Weights of a small GPT-style language model, trained from scratch on English Wikipedia.
Size: 16 heads of 32 (4 for keys and values), MLP 768 SwiGLU, vocabulary 16384, 44.3M parameters.
Architecture: rotary positions, no biases in attention or MLP, untied embeddings.
Training: a variant of Muon for these matrices, 926M tokens, 3532 steps.
MLP neurons of a small language model. Each row is named by its layer, matrix (gate and up: input weights) and neuron, and shows model dimensions 368-463. Each number is 500 + 50 x the weight over its row's rms, rounded and kept within 0 to 999. Numbers have three digits each. A neuron's up and down rows have the sign that makes its largest values positive.
After each neuron's rows, "fires after" lists the tokens most often just before its 100 highest values on Wikipedia text that the model never trained on.

L4.gate594:495497535601478448516518449554580517500512589552424531644493450496540476513589558504518521490510498452502505460575540513513473550536604582415489527554431546456534546517393637492593488480461519539484513470511523528516530579545553546526465490462477445474542494399537453495480556491502550474
L4.up594:527557549520470561468419478557457449508542501424541420541433474497548509534533505511474579576352479447532589547492432502512496579507509490496502521541494453533604489554454493441563446450562518508507498464460407531555459539514469489666426431569521488458561537514556513587532531465548518454
fires after: ",", " and", " that", " addition", ".", ";"

L5.gate595:583425537557440564434561475468478486454433524477597482453535527508556504438537503517494537501464628488487524501553412476556498520494521506402457424499535484481549508499495497523482551467510586532580503602531566498531519438453471502498468408604554448549536472513612475480545462501482424473
L5.up595:526545507458480523474492499585365413568507501516413433489504574438404453444569496547458441463567546398435464452439439472550531467533465452511505537445579551491520487482459481508406520512494465453487474534489522504457448473443449506483452532482548529503538509547507482364464467415603438430
fires after: " ", "\n"

L9.gate656:551449453471468543479418516580509521515595583408422561506504481413473411486472616486437582462441492510476506510463558579411489387487453496496435561551458559453522529490546438570540426551454441459454431390530453503497572585554439552465392526463567515424479424448486446551487499465565569554
L9.up656:542476474472447479464465485477510493581451454485533473404484549466407386531561550461490558528454527562507516444521584492513539481463477491465423486484532418535517463523544543531462550524505457475437638505476569479428440555505464504449522489547475467512485508517473447558479483488512534489
fires after: " ", "–", " ft", " ("

L2.gate739:438428542482514493480555540475553471519531494464432519566482490474464510478449593557496493579578457613601490455424485580530509440487514453492536558460477416495531537438576493594594511511522415500477536525554462617513551540567415546424424428469522514511423499439503546492534493484544559387
L2.up739:435450521497554509507527508503453510536500521492561495561535482469501513408596360507508525549553467412505523545527472428562518373403451522492413387551482473542525574518455466448462502571455458450502483532586523472510395411442480530592542502443490485524515435480506460549433446590602404467
fires after: ".S", " St", " No", ".D", " Dr", " Mr"

L2.gate235:456586530535545500445543591503480428524485561526527407549562540454425524539597596557534533512474569480531445412543533406537506519416524461476509568602507550493422570484570470523574522469490465487512461471545451614563489469494452396631464374487453524510444490567533590574484444517492451401
L2.up235:478642374549539554503467555509476465462504528520548443583556483445518484513487512507576494534424584429467526430553447408534544525496583505437443520521483496481557494499411490532617391563530482478549551479460482487534488480509482537466502540398402414388443661463543505525623543492492445431
fires after: ",", " and", " North", " the"

L2.gate171:396468502438480585470499517565509503467461553458438462531477571495452543553558518507516536509597502561433464401480546426581521467501510558497535523544475519533607516618538410457544530490443483586464379487574542408515548433476474451485457443549527566581523538550575519525489523480539446501
L2.up171:404413515478474604557506418566440461499562579470484562456477456544429514500519455450542447425451541483506407508499568468442561522489468474533442525390486494437493489580508457423475530512496561459497407453496579432521446417462494455432577500488561503470563476493444576440440554406500435467
fires after: " ", "ak"

L4.gate526:466486553471481551494468513501463448519376481415509501504568486412507484532523509490581429489478395369563514462522500533578468562541465541470538430483518512458543416381545547436436507509562532514575463542448468476482523547484493452430477433484470543449590515469512600482556445564521553494
L4.up526:432502565524421536510581544500502504575563447540643486406542468535524477493543565536523512521417460473644479561465527472570529570500479483547567473486462520554447509466478530564437527471500622575521520515494443443542516620557542430417444405479469460475480515455488600492504497587528485523
fires after: " the", " one", " a", "'s", " its", " their"

L9.gate726:517462423496444479471477468447497552441553431551478549479540527520538547575538443535581487545496461442578539556546481567420545559524485545409503507531465448622576465470469497519527554517456550465465524486491498452474441526457545518481441481486509520486480509458506507456500482537446477468
L9.up726:546486458498478506506517463479498511552560477423508476560493496565587458553442549428503591503488496453518453636537481503533549542596513496525534490509474484521566483469566535429451493488545436493529438658529463524510478560490477554518563503492464475550500492446500440551519429495528567486
fires after: " |", " ", ".", "0"

L4.gate562:554536453463506504488541473506539418445561507578516440482554560514402511486515416496473460501447461544552485427415440456475507449467482537457545493533504487548516533581523528615601581540460555604420595500563523558459491414512522518517464510547556445531464453484469487549504419536494416426
L4.up562:512554403545478510527497423433553461440503462561543451458564536515483496483446438496434473544498481505479561465564469525530596479419426572507496464541515425489522467647524450577505588495473408579456537491567520571469540396482532545509443484558462326545541487465500409504509454522487488417
fires after: " ", " ."

L2.gate348:508505529447578548509427414534564486438480512503542516456457521562516552475514479455482474521519518383464499446561462487468452503469505523480573496442423512545495491544499527451504439501541456503415475508583453561511549481579438507515438440507495407521524572550527491438541480649523518456
L2.up348:479446533479594511512392500458395439483562445424465451415604517604564477437461443511530533564570427431481589561530476510531468430577529510418517382511562444418458466460545512554529478531482471465553445531454505539518544514523524461458455445493552461569462486365447581595480443542446528523
fires after: " (", " \"", "M", "—", "D", "C"

L6.gate715:503536446522554479509535474511510429496513572436509473471469470456495561479388520449504525554443536387513511578510481523508501403552487519407487524466557508421552481541533574430497499569458600480561568421523600459420535447427531495420481522562490389426448517540567523497512491499520470458
L6.up715:490437408503519398435556535469478552499502475433513558506521443496495558433461570360499434478523505471487451503532453510524517572536587443454442543428460548444534507570509484481509585542560453500493559560521507486434458447542483422548435465563504492544572503604504501518468548523436580594
fires after: " ", "-", " (", " D", " d", " +"

L2.gate75:514493481511527453456587483515613492503482548503511486510487435585534545523437560531502451481524455503591518403458418521480443626508621497477566457460436519492493541472495508614519486426454476467457528551466542466478480493542483468448407414584521457461486400465492475588480473463459454509
L2.up75:475489445465514446492553397452567513437519531501518492524498444529533530499458498509483520525479479526505554446509462470493498539558558512519557493453457470410511516481480483544546446417545479418466546483487536501508394498559546479456463455581467553516492429546473465573488488464516479520
fires after: ",", " |", " the", " and"

L4.gate121:515555476535487550527512498496524471520570587534487566533482428482490540482530528485551544491494621459594528541542400484545469565404488480480479534468449508495476432477491612456478471428562520560535560484503461543461474429480449477480451494429439433517538528519491533497460524545478540578
L4.up121:439526454526480477537534585535457523455440518564455453533521554450498471556535493496556527465399549359522532469502515495550486451448487481491601514569466492463468535516497510464415485441483454534571442474445472634461426490424507572397347479499420492434437559422533611518553521477496563532
fires after: ".", " Ag", " A", " his", "A", " His"

L8.gate275:470374449493545453490588418495471485467488583548522468488513522559539545531480500481482423493502492533502439528377513559476522548429591505372504485529453529521449532493506543578600428439486520503470480504436413526415463485424528510462453513428483529509498473521465505524513555481573458533
L8.up275:599612368528476565398431515524532512526504548420482481526568567535478449407481532553565509595402493472431617488579425452545397517531478450409519541472408554518457465498497511418479457489450493504458547412466531532483531410473425466496444537479507505572451576519586485460502465443425433501
fires after: ",", " T", " |", "6", "4"

L4.gate460:486464538434485514477447502582477515490556464450525630551555445477512558508611487538548546504507541509427566426602461490405523562474456490549489504469467460479524421498467530497509484442504515526540521595574561515492575434563519436492389471514471511590540459545422465456484529394476485474
L4.up460:552546601454485459472484536469570435500509561511581601593503457511501651496617546558512513491444504502492461431469599507477548450522502470602451478502484542473556542564479458523473492459508560506538513513557579525508516510455484346531475428458550535560587508595446468482519507411499518537
fires after: " ", ",", " the"

L5.gate294:482575473437510420543523559517484508459607554434492507516555393454561453529497461569524444484456480456506542468451409529565504535496533464502480508473508472426505465472523476484545495418511477507438608530535505444475481484489477524478515506503502552471458437347503514413599535502478493454
L5.up294:570506560453460518429535508497550530573560606587524542482598548442498534486450458494526543501540627534588486484487519439520508505421533373567540430456498565489550508433452507507520495498555585405406435541560486502490498443515537488544530458598544514536454529512521564472515393481507465532
fires after: " P", " B", " b", "B", "C", " M"

L4.gate91:601428484526493472529445550552545504483506617487539523476498475545545421592376425539512521570432437506558521493426553436488512474515491523494428522578506573508544570491376510463603558465601492481513459533450449570453466490523559458441493454517455407543591541532474420476427552489501416511
L4.up91:513372500491566536474510495459505563517501587511535542500469451438534476528453446476530501587451462495573605493498493497520518557550530557530411540591517497518591576460412553489561550505553441545516483529469471478511527435539498523465545493501442434489624564510451416417445527491425384465
fires after: ",", " .", "."

L11.gate75:463567517448559466514557552496525469535614463511427506514493454595586483586558413493516508478562476544576597546538558557490392446504515428552422554541490480470449472463482388453466500562541473477388567540537592460465555524538495435486447481475528566497505550405507385522448546490408470506
L11.up75:496484531430532478569460471480527516541572498525451551570504472502559511506375465534515606421470517504626555579541526521491488471426606463473481598561565463458520475487472442458443510587514501513385522478496543505498519476469490505518585482553506490405548525383505414516499488531548459519
fires after: " No", " J", " c", " Vol", "k", "."

L2.gate645:454462449523382538506531578534571433547478584475517501491515453447511535507449456466531501554464441479503564416554475544468533577467553570545491469538429593527518452460484485596482415427470581579518564555542512585407416532532574430558405608579534556462504487505533590479545657470489567488
L2.up645:445470562435427508527515537505512534505565564514521518449443397519447474654542464573661538574454496534529598393553470403491474564471577526566411552438484558517514494481572471550449391420457527592531515484455551545368423531498550504481460547574559503511510481539506529556479587552465475563
fires after: ".", ",", " .", " ", " r"

L5.gate335:581449508423495494529521416507490550496511543468600500511454465379518462474600487470488486533483531381504470527498469537405499485428566481551576490530526448464535365594459479515550530528466505522485576448525465409635560406503494528545651403469499436536457515556492488489464542516457495569
L5.up335:504667467520502478534532447540518544534568533496514484475483532445556492498496575437506526515406518545575398551450529448421526424516498531516482539598597466399455531567452582449472551392520495492517517498480575663547434476505550450419544422470554436502445530489451541494443543482509376457
fires after: ".", " House", " Chief", ",", " Duchy"

L3.gate234:535546495649521594530460506558511489449572574443530517510493505512557483447477425560534419530457551466572572508504479480489494453499551552475456429490499399502448519505531475520584497412522507675487490553489562540529557420515604450560445526497626495429549535545482503452436566474506607508
L3.up234:503469563537484529534500549557546546533458487572427560452490482503485480587513528465476532559414488396603524423528483501460467487573510502533475576599493512485576440493520493529452500574569523562499530544453536560445427484472463450434533506549370406564481534493460444501566509523391587486
fires after: "."

L11.gate134:467561511456516476489515557604497452495509524472553467465512551464561494444478501523538515562547453481505522553413494609458463496575548451472463457535523526453501563532472468530564489569508614514575581417535499453399558405517458478502515517491584428485502533453472599498453484464496482382
L11.up134:428508501576491567449497515514507499437457416499453502495571458531392501416527528491464538458548539419512550540493385595506565536535538498559453424443612574480482476425491499545537577552551449460446566527460604433469533517489488453485504413481600457532459443426607585452484451534450547546
fires after: " ", " |", " (", " was"

L3.gate572:480452461470515473397543504427450475412505515384488481542547498532623555456512509488550479432476426449429467390520515539534435509484503463451574497542572485563525504582514519437501489491462472489428452484537479546543513522498432482510502438557503503492590470517464487473561514494545547482
L3.up572:513502541550603444427540456498497561538521444463510615495564464470503409597504505424531452516528534522446460501489508548485441544499526505568515439459436474549473588568455539500458507487504461443482519527544487559472557507536530490504477447456523489531537517493441481507515578432552566556
fires after: " (", " ", " \"", "-", "-S"

L6.gate30:480517427475428454507602438411510542545490519435500397624507471518492571473499531593516418574490489458505539480570426553597475545506487552474461397459492515481429447560533508544496584400367509484448575457602499576431511603448474399382489554649514558455512538444504540521557498414511468540
L6.up30:450500531397520565516538434485461558577545493547500472439526585509544523531480577459484439485525505540487455467459399523512462495478560532475504439455508506535478458549547538585521491449498543575451454578525486471442523471495536532367451522628474336473366521492477558428504504496524540517
fires after: " B", " K", " Bell", " D", " b"

L11.gate242:550561456412461522479463502442554497450505534538527428534568532477499429509364575562473524463476457519426537461454513477421526460442459510424460496449538465558539560538498475526502393499534426460495504469439503523408424497475488386445562469487519451525430452528383465482564566497535491608
L11.up242:550493485492483464470425491530516527427445581476568432465476509498462440497496458500431470518580440472497406514500487521472618530515543517521390413476523456505559550428501521547478525493433515467454510508498461520481532504507451462471515455534394378467463470474528497455552540483496616495
fires after: " ", " $", " ("

L4.gate84:527502579464507501536517541389470546438532456467486503580446494511452540427568412459540489518568503429431483446582572632495485623534536503503474402527435500403488445510570473518561552392463446449476524494497535492476504487478461442445590379397548462490427521517539497487561518413509551455
L4.up84:496480519517538592465412508485490545454629447450525430555527467417515534491569440569620385473573586522495406472550486568447617595567497532493421528575500580497479455486560611515506508508553514548435487499465476543442529464463495495427562556458504469493518502518472506517480462481498592487
fires after: " (", " |", " the", " \"", "-"

L5.gate96:559494569524510500602496482468499589447507505481539561555419508506596534466438482543416474511435477476425617463470520507524480395520464561413517533520459493468540479540508516511537582573429517540480580456500488478453478479558564519511492488546449402518365490472426547407461488526502503464
L5.up96:528448442557518583469485472542474503497415516527428467550469498513552513446524497488511405505441516470538525478529575551469454524559548609428478511447519497403539494524540521461548581575441466440554540531463525423424453525461440455465481461489394546485514483468478476446500387543428449538
fires after: " |\n", "==", " was", "===", " \""

L11.gate289:588495531567520513484447433465469477497526445481540431483517574470465514521463539451525473432441528345476371465476488501521513358520542547515536507485554446521510497467463558425503501509407401584439507539505459493462595564523493518453415517443637501517524513468518471577388454562519466494
L11.up289:492592510530450474577444499485533544536480473462577462476553509416388417612422623560633521450475537433552490560462545502519540448489513437484468542499492505551505433492482662420479418455506549551430516534438528501499439526505547545472508476474560430614532446488560586489372534506454602497
fires after: " |", ";", " \""

L4.gate466:476525441434497566533436517536525574501531501479496475522568488498440444479442588420571569452479457393512525509524509488490522473597482536507526492598470563629467456549534566590488499464493428569468466459571454548452539504467417538515382477492497464503542450461485481516491567540478439548
L4.up466:486497475563559492566465455504522516471566473524498496487512537660445498566448479476509593498465557463449488410478480525561503541585520546409501424470553504495438591541527504572451508560523528669435507513407588590482582493503515525492470444478421476525605466482536468473468528454449438478
fires after: ".", ",", " \"", "—"

L9.gate26:583398608510527464450466433500470501497460504509482526506547521435641476500463565470533529529527517487440522560536539537583447526537472520529512498602478540457530468432475523438617465454524346579476628587473531502462443446444497391522506567478563503492458499464477436506511559555410461407
L9.up26:548493427508567426476507459463526511490467526452492479474477524429528600576476557453409483596636511501545563534397466527454520567421403444475594619485534484521513430507490476458541494437481540517485481476527521543468426503452565529463496574494478470472477555414445593601539538473470474494
fires after: " for", " the", " a", " after", " over"

L8.gate561:535495557454535464502452490394446458443556505532575529414424418448491569501499535500598461656439517477469532512472552483556490417440429512488541537524459417588596589565529455458401493538553479540497494452486510444514452520460579468515433502449490468519461538510533459560490424445586429471
L8.up561:442506488497489487430483492448588474587442510458474477559494517571511581509437510463509490461520486466523422538474465509556586577537521464363536486498431369569433501489487486486538491431485563538645492605527560466533503455454474538575444418486507557511552498515597469438444570521424500448
fires after: " |", " C", " ", " c", " N"

L6.gate571:539564490413608526538494466429488421455439492520527461478534524481481616441493473572486516552498547500506448452495483545466466482537454480473466529523429542476552504434473493543449514484525504508519513509474444377498519507516476511447489456460478552473481493552570481559684534433516450463
L6.up571:524544500546510544471550439462494542463450488507529433517505444435516477609499433451485466476546573499465480467529502423519547419510482488415521533471534492617516449464564437432441507513517494582484468555640575503524515441421613524491482530496503437489371517544557445516381404508537526583
fires after: " ", " Al", "|", " Conn", " |", ":"

L4.gate556:493542534447437544467444517530606498503530404425455475405507511440446535502462527495456525464511430459495594523583501465461592549570420493467465430569479539480488504529549432563474445551525439509580547499476554634531557537566507450476589518574410520470550556469399519498502467475507495499
L4.up556:549601530567522518485442477558522490441559514527460593487507481539481531469468461488471526486468456480496543483499492395510498406537449500440498460502464520552553587522504415472449458537503498518454542536479588507490445430504531420508582518499515484505497494503486619488474480595480543497
fires after: "4", "3", "1", ",", "2", "6"

L11.gate686:508563414423449638476457511451565552506518589475503498470404494513515523510485511413467539438453415573529497540416518412497521576505475584425535467499521410574462558512465475509575544426614479546501532527570516533366568465503479541527540493483576524540440526585501374542509571465381494567
L11.up686:446520480438513521460517555498570565442504379566435468507584496502389537552519480452418426565546417482509535549589585494499466516494496600507470460556470454524522431490561501535458489522491435577525480543466550478472498547545456541459531535502501457485518515440564446417476526521417453531
fires after: " |", " ", "|"

L5.gate181:516472431459562505492455538463495546613507475476529517549512433481433528350460467523528474480462539501447544540500473492448435507477478500580501544449497511528415520527582463445514578432477482469506512464520513566597482514392476479486374571534481543462591500526569509508486486500507488428
L5.up181:473477524584506522447508513506484491500514432505558535556567550574504522524519519456442555579507457512500458520424434568455511394597472491506453521432477467410572420520438406503587504428487418528563578499572545516507454547426489503573500558412594488419569588489634483461580479505563530542
fires after: " United", ".S", " B", " the", " New", " K"

L6.gate766:473509428433485431464360447410584506459555453505453495537542507447465465415474604425419443477531519469529419570552481501396576520448455448491468490513459506483451398538580561479561512516450512492413490432544484454469590403478453538507499554544453459505590507561561556464533499488467527437
L6.up766:517433535438433507512502449439572477524443553473415566509528487456523474612547443486525480496419463440507527624474461490469457497516484440629591613566512517615594498510494562503554446558502537585398487502483580582509506494439502482504547568495524434510564489572570526488491464527516525518
fires after: "1", ";", "0", "2", ".\n\n"

L11.gate328:525430488506595511452546510548551531583499535422507537545477489497578507555507464552481411526487608557467539530430560565628557510423507465496480490627494554587498527407551487550496418557514499502521471536505558391499512498676517391479571476541519472556545648519522475520434527523413490558
L11.up328:460518618573601466553548485515438406476447590536531408466549493502552567636546504457455434552561667524486541546486514433445503471557472498519621569492425510552536485448480483421565484499513555370463496531543458517596498388553382570394518456532472474504516539596512523510578466561474486586
fires after: " the", " a", " The", "The"

L2.gate298:482440489472512511481561460520547555456467435443506526518519545569460522440534516463460514491533441496416603501549485487388493477548576499457524550528467579506492542505543555446505532439523504511522567436544612538483469560507569600484476598435570511483556571403528529485450502466519480468
L2.up298:514584512490446544469518476503539508508487540448525431546568453479524462494507563577548419508507517553522525492451536420578494391446530508528530507415460483503488441442491526509576450483427515552512564470398542452502516466465465482552476498556448493412519564522557507477463536472525461550
fires after: " H", " B", " K", "K", " Sh"

L9.gate340:484417439529622490609606480593500391474555426445524503481568509594551494544466630512511575492496524445495534522490539447472547430461596358432517491482469544424433400628514529485561460497526483473410494553449583563529368511411496538555589508543452364511537547508490446380512541448447541497
L9.up340:498455456473458542458607573516515532531511569465392545594477479505539370512432452523513489568448446550422477517484554521535471456553532524418487516556477574586401452489465514540508417500524454459504484469511503467496518436485560499595392512392542501437535516432416496481435447486476484460
fires after: " ", ".", " (", "33", "4", "37"

L5.gate592:500425569524523513548492480473542384517535577574476535454501482492415506558478461525544525539515498545652540527440562447579531517460519509507514455454460495582489467464538491547541404492486505475498400470419531549535518528624486472444503524472508493470565598421457521407495503543498482368
L5.up592:485508580505571487543507454551487438452498542392452504445491527505446453541524491447476530524553512465424576527408570459556490504473468487448620457463434524491461533458592469485526488557382556476507514561465476493525481505561403489439532464516537539473451452510592489613609513547574419427
fires after: " the", " The", "The", "the"

L6.gate37:530519533522476452533463518580399570481500577409552503514610463496476430495500439465524490444535463493425505567568512575456495503516551428554483439480397536494456461437497448459531557523514537535470541465544577481573473521544474506441640427498454380502514484521469510386465504513559587508
L6.up37:464498447483484554519455460535502479529488501439473478540477460496499447515467528467562532452575536479531485593553462458481467528477489458575509516573501571540503555570453456455469438578435478496519459484554449572589467484574483445501447518454518523440505515392476595559463521546499461454
fires after: " ", " |", "-", "\n", "|", " ("

L2.gate374:495484454573508455445494423423519478488468457459519567453529477545553502497647506628529485481599439352501490520471477526520546600441467561575587485425485423530516542562554487491521538445428415440559502555523534536481543507454420628474401451448442474493499483491576524526504475549473476491
L2.up374:487486440518482559439502443480459528458527459497493562365448475513489534495535459592555517425577481498576398505482498565461562456507459543580528474505483544542602565471523510464577498451496393446541490532527556503522598582488489567500494409472487439514514476455503528598536466547492500480
fires after: " (", " \"", " re", "—", "ar"

L3.gate230:487585462469550415482546567450567462498478438503520506518416557530519545612415428500540481513514396434499459499433520565506536444427479501491550448482515438471453512515606535473519479499472473493377502516453481560476485531480537477515434358532417429494489571637507433495622489432515484402
L3.up230:415455444489573464461519494439445526493522567532446504449461413504514606506573461537486562505555489462551476381440535496632566490454574503545530427479454465455470535492566459516479497509457336521530510453436404386454573500542519507399448516574546587501409546500411488502442514507547499440
fires after: " (", " the", " \"", ".\n\n"

L8.gate90:452446520484558516554551450432495477510426463475514424415492557509570524498355541521508546421468489504516623519497559458545437432535555593444521508518510484552496471525556453505549446590569564477563465441482469459472503453527478582555523572542511488383466562624508508489495520537555588511
L8.up90:553440611484607489527509464480537521535563469492446518411532465468518545483403483535508540564485474561508554504447604446502454416507449481507469533589401577528467472581524435500474491526549446445515557450433517419475523561573490411490540559463476511477527568578504485471495553397443499478
fires after: ":", " ", " (", " |", "."

L8.gate608:551499619530471482445530551480528539425469450476552590506592469444437495486560499469524513536511593491421463428528518539404556508439470572613521484552429465545441523544558502516532463518517508550392475460500445525445548408493540459490501492535514469379474456479549488488496468515419436503
L8.up608:464443516509526549466438539549476555477503512634557531566482509497474512386497577506499621523470488432590533492494485497506525514428553500524532523628540457476477413544450563556510527497477555504487446467480453505428475548504453544521553467459547421566535579573447528445441519587598475574
fires after: "0", ";", "2", "1", " |", "6"

L3.gate749:474511482520460474539468545455451500549530523534501523497515451490479488566509466482500518546535486552438493457558422517485538429495461550488484482513567517440505631529501469571519508451464511412433526493501465467408498626497519432458533473558458518462431447497494586459522544461479579438
L3.up749:558444547591562460485479547470501501520542552496396566406572475556455548549600551539472489517609463410500502473445485519483549471518495533496495543493507558487429466557474485520595524476425506417433433469503436489437564609568437529526426541506473443508489442484521537472482468450421609581
fires after: " |", " (", " the", ";", "|", ":"

L4.gate565:535548494581562526416496512557520509506524417559505579464551468530508402476485492579551495481490450521397562527484549530503561480510524495503452468572556455480566489550537507563556375515485568516516472420491476489482502515557538488485456608482460605479569478561504584413522549504453453638
L4.up565:599529486526497481485450485427448476528572496572530474526521490490354510541483467513514524566517547550560492480596555421609493359459395537465485575560466516521537555528419449514489502367540527528452477550486458579454459521553466476496579467577524471529569556551497504486506472426500462504
fires after: ",", " ", "6", "0", "7", "4"

L6.gate371:597435452408501534475566547391424441455529533419426609491489490477527469559488477573467509360471452487526533521521477399512524479445505525460488574475401362560488470372435470547555548551500440496546500531458502475530539539597436473453513446517504458519468503470389470511546513561497367526
L6.up371:538466477411474566456561503541452427496516499465552540530523543445484527489474545439484515443430459515504527561520517521440447499529558474478473462543476455542531418349438522484505524548455511517415600309577549424582450475536582555597474483557436509488465540512511533510554566575509445455
fires after: " No", " KOR", " c", "s"

L9.gate417:556447486469559499478479431485583485565528435472557397552506441517478503539535544360471479566500473519484480470548503451427526459457463524510535430523456536608505593528540562413482429486498594510482519455465501502465521486624538447595495531514536490524497469483478538438606520513491486461
L9.up417:467609521458526519514452529389557509477536460540461514485518517506556483457448434492507474431459376494499533501574501530589553539594453452571540454430564469573480533522426509451509421540499573475480476439594500474437506451507514550555613367526545509591521458419509442441552546509534518518
fires after: " ", " |"

L3.gate323:539477454488476455476492524449493516437488466535515436600521546608508566437507518443482565564562501554465564472510456480599522537568463495500452413537486467471508471508445494546545510489430474544471548595543431611482515475497509463454394432407548421484414489412391536521511464478540407491
L3.up323:528563424610475540543513497416500403533490547502450523440520505440526556444453361462528534512482506510538495461498452463421493588533557558536504526464536542331497460600557465499489504514426429445433473485448472525400569505483399474540494508527572502576503469472432539545544472623510555454
fires after: " (", " \"", "L"

L2.gate375:480493385522445553478494501467418551476564506484490526481576501494601495434555507591441465445556513391544520449549557515489500562553546570438436422502490407508491493479494522500528492501526481499425498506493396450637505483577441447475564513519494452431424543384476517468403487573437593494
L2.up375:522464543485525551529507526436559472432502495414531545381480386452438570520582541461459538525448502408487482399501542460464548539466504534475499492545398544544408539509545449626480498537488490536530479524420508499441441478545410478447537492467530462467577463467545601465432468473398535465
fires after: " (", " \"", "S", "-", " un"

L11.gate760:572461460521459520466506491389461510472489484502461454374515517454473410506510441453523554491506486488481538469528491520448495590507458512385470568488537592554560533528532561495507493449455507499513566577496549522482432482491487480561537471557470423510498542580595488451609381461471454509
L11.up760:518585516591524437481421473431540514557475504500492426461530592477454520428434442503499506578480507472559512493566501563509405427495521540414480485491653577541508546469549589540550499516545547494389464464507519512555517459504484511529525557478498529428484514484479542487562432566498491547
fires after: " ", " |", " (", " \""

L9.gate390:503443491615506521444506481497537422510542509590479552433497425519470625599493423486514592565475526524419542489438508514519485430555389483517527492524494569512413556524555490520537484489435497436490494438520498471481516433408543481475567550433443500523499470492481468540424554496492511500
L9.up390:483526530429585468534518443463535479436446497460493491524488517504497565512470551497389549520533417547570476386532519509493472470479476501435561569468467479523464472493497449517448443432554576541612439516428472532547436529563473447481495500537498515593407516517523460459530455394467478470
fires after: " |", " ", ";", ":"

L3.gate359:446454509470491551410444449471553456515475561493558456410467484549478575529585553455491487495456532486503513508444492438582463422580521428561553424544540518484458537485478449475532423463495475608553503515393470543506502469607499514372494410554529470499456538576597496501469496531543422465
L3.up359:414465511592453592451467486484479458506468541440495412527478532563542466438515476552511544459482545447507494508484606498528506508573455472528492405553489587445538523473439559510496475516535458511462479519418530454529476484480464503488541440627534521433471471554473542440511552525511438566
fires after: " the", " The", "The"

L3.gate208:485504496596561568535472471540496503448496552541388426512555535546511492406543367460449514606644470517509495449503583489550482428536505495388505436431468538485565516472470526494413469442439489417413500569483478461577358496535436445450482413501472483487557473411480475587519449520460518481
L3.up208:484455541577549496545507444484462429481498553497481472453598514497475485409513488485444594554608474462491494509433535448423522368550536457485492537434459524474457572526533500491447488443408509494591392475469402454531440457446518412491496440480450498511466500421487527551461455503541523538
fires after: " \"", " (", ".", ".\n\n", "—"

L11.gate280:521527497538517544493540450466442543466523569464458565542527635500496439571506475532578511522503422421510442578428519463493484449555526549537499436552520494563458417420486570532512474525485564483578410492515489561490479520520613428573521622478518559489486480588569563495511508428481471460
L11.up280:522492535442507483509509470422623503444514513598475541468475521641516561502503471511485402540457451434531525543529535575469568435431594469614547487421488454468510500521448586535475461525453601446536627539516486582467433475512430434514529432622424433548534522609573469461448504497523600491
fires after: " |", "1", "0", "2", "3", " "

L5.gate326:435456507548514578464563442446477473493572529521502554539564467518448577459512561500467531439534484580415555558468409523447456505474445538340456447439545466509484543606456522496443531579485476389520484498425585461410524489483416648465431506440593547538480520501452436474432438556439548546
L5.up326:539531502487508489500561534442578560546508534507437491568488507518531551453628563505497566522627521600499576411475452469549583549492570525551442545544543476588477559513616540531558509451426526545474508384522482486500562531516410459487460431500453428558501508562557402444506452515446501511
fires after: " ", " |", " ("